Weights of a small transformer language model.
Architecture: rotary positions, no biases in attention or MLP, capped logits.
MLP neurons of a small language model. Each row is named by its layer, matrix (down: output weights) and neuron, and shows model dimensions 0-191. Each number is 500 + 25 x the weight over its row's rms, rounded and kept within 0 to 999. Numbers have three digits each. A neuron's up and down rows have the sign that makes its largest values positive.
Before each neuron's rows, "fires before" lists the tokens most often just after its 100 highest values on Wikipedia text that the model never trained on.

fires before: "o", "ange", "ief", "air", "rom", "ain"
L2.down157:485434522513476490489476519476489501481511507519493491545448501493519545468502520487520517504515474490494541469494524475506491510483494523489467483504524472494506467527514458472501544458479537522516457443486511469486476509527504484485521500432496459490494462502517508496536443484509464482502493488498550465490461523520539521499488523502483507534476523513514472496498511495513509504477510477475563508523495503490499520458531468559469529446492520549472531499491488518493513515579498510492518470529497536533477498508484530504532481513525543515501501496475530500491492489468524480

fires before: "f", "gram", "fess", "ble", "A", "jects"
L7.down696:468563487482507504502517524533474491485538451530501465519497469531550500483496506504507501539451465474461486523497499510459558479484554484506512486480510465553502499474485539513482535473540516464475526524434479530524531511484520530477487494468526501505452556536531506497517540471490520502526510501469544504499510449476536536484473485487465508465481492514490498474461510507504505482533519506525491444495468511504500470466517477507495503480536497515514440525499507511486505519506470533490503501533501521513496518465478478506523499485481521495491480500495492463472507520523470486

fires before: "| ", "|", "==", "The", "==B"
L21.down353:501526494490516512537521513468495499499473514517481471494511506539469495494651513509476466512484526465490499510480626489519534512499511485520518502523535524547514477521489490472482473524521524509507520492527513468534513498506495501531494517509522503502476523529500507557504510512489501505481502494503512504508493472495499480496500469495528514491482479495480534525475486501514504517525536468528491511553490481479509532526476514502483492525478507463511420486481500504490514499476522502479514485510474519477502506533514488520515558483510492484500483493501442488489517510490521502

fires before: "amed", "ov", "merc", "edy", "aining", "ains"
L2.down4:487513520517529525475519515507517495480505523510479498484511536488511516471517484497552513529500484514483513518486485512548528489468475515529429510500476452512472493524525504450520556534496498513519504469526508527486524523541513535456482533496494490530527523511500517427517514511523500509492543486530448492528510520501507506489491504556487456497464538479487459523502515481486520492486489522537509520501507532468493460479560506498489499478511523539489439522527554514467496484526474513492552472474500483507511473496451534487540541496492538504515468483517520498512503466497519504

fires before: "-", "  -", "- M", "- C", "- N", "- D"
L21.down567:498482492553487485494508521527491505484485507491473507522446502500531527495347512491503515517498493518483505481503539497491466479488524527509481504558518469486528474512484469515486530473522528516487488465499485514534464499473503551538473497533512535517521469477501476482457549476514529473501538542488503496496496496452522515447515484493507497506480488520497503484486485493477511508504463515501514490484516506514488517508479493485480505492477488510493537546525494564458489513528527544517515515492516506482525506523515506537493496510465507465531474498506510499490503509480517565

fires before: "|  |", "|", "| ", "-", "|---|---|---|---", "|---|---|---|---|"
L12.down117:505476479532483474502469517511506511502427508492511463531502535543475518472564495505518474474469544524505511504506492512533489511507512517504494536505458508455507475492472472532490508503478504511500472485530503523543518427495512501528504500483505486504487492501492532487516467485511505505502446517522504524531491443523535511476480542455489509512512496534493495468517497507506484499507491486491507491482517530527526471500507486514489502569538449510524512502484544473456540482497494496517476429519526488494521452526515473476477429488441496533513489490539525470505486503476494526

fires before: "hib", "ecutive", "ist", "ch", "cept", "amp"
L2.down253:506509472516485500505535517512479488500553451516469472485516484488500486501498492465494542516523541487545479482496521524459526516526491485499484491513511482486476491501515501557486482516487465482529489459482504495447481505531539502460487455487488544546468504475480523492514511514481484475470490480522524513504485501520490538563500460506445513492542450442517453558470476493479474498483537489509444502521494500512508531478507470512471535531503504523476528504520526505509499467538515495443492482512519503487478468501517500492526506465521523495484500512517425525472518496516465479

fires before: "jects", "gram", "f", "ble", "gress", "te"
L3.down240:518498454491548510511501467513501468514528497478466480488498514515502515503460492503539513485489532515531520521488495518487512476488495469519497484483512486509527503494522543536487502498482491444467530479488513503504522547495521515534514434447528485499450505488508507456439525451489496481509502500524503537511479473498504484492487498502498507496514495482509463450482513504489538458449507482497497494529482547518547532476469488491473495477497502456460498490513484507513446484513506482473482481490499543509557467514515481478512415491473544492468539524483477487535463486543493463

fires before: " –", " ", "2", " to", " to the", " to "
L22.down506:511484500483554542492503464533490530496468490485507524507480455533469486513468454524502470465484495548541505518550478494513483488541450454540508512505499512548529524469499538515528485502520509477486461514511511521458498485481478453521465482533462507526529472533507479496502515499478512482492526503485494469522489484523487555494468535503507488466494509485472474550536471473488506468512516522551509545518496538494496490546491503495495471465470495543540465459508509507453476500543498478526507528476497464523451503471480500507510524484477533482491479510517506530484503524507492495

fires before: "-", "- B", "- K", "ed in", "- T"
L16.down18:498494509485495506505492452510527453501475498499470532550500474504563495485507494499469464486514497548503481510509521481483482456523547522581481473501537506531501492516441517500503533503483507501502496480527451520510522535457502515517502492496498504474494481506467482482474516512490536526518517482558476504504479460460513552489489521563501517506461471528511508535462515462474520507500484537517513486563513513522542500532474466490521512482493493482503498544476506515505481502480499514528501480503543529495475514561512488491497453535474475487523470476516529527525489532471500505

fires before: "ices", "ation", "elop", "ice", "es", "it"
L2.down559:548498526503515525488502485453493493519493541489514464525536478502512468526503510505425467489509496536477491512451500567466486483511488505515503468502506466498463506508526558520527467506485492507492510506499502503495501545477527541512535478493487486499485512513516452513526486515468503458516502480544472506520522512480495497526477521498480522520511478511489521470526479496503503546433517479509498527514537506483493528484472519440522469533564513496495499479500448500500529483523476497507495563510517476498493482490490468528472553499524474477477496464529450532520514489445489522

fires before: ":", "field", "ters", "ster", "f"
L21.down106:493484469508517533525445519516488489503491509467516484499490531471542512519424508500483489519544473458494511502473461526463489467491484508508502512467476524509524478484487544497507467483483527500498517547521524501547497507504513492551491485500507523505544492548447460547468487476478492546512518529494485477481476486537502485498491539489478498493504509521470488509495486454546474529515509538502481483507487547487541529528478544474493508507469474537513499522490515538528494510522471514508505468514475495512517453503519496524539519448528451472500451456508509508523529501468507465

fires before: " with", " with the", " to the", "side", " the", "itions"
L22.down52:455547468522528483474465494488467498482489472485514528512489524497512524515465515509525491530516495506480511483471485470513450490481501491473530507505468497510478494488521491481506460512519503453529525469481508473546508526540474491529524533533500455466495517490497535510482525521527495470464529522461468485510503492507502528524541488498493503507527511479487515422496487493467468485522445445512572522519484493496502496446497523470490471562449504496475474503522516482473520500453468520506510524476497525493505490520493527500509483506511548533481493522537470517536505493511447533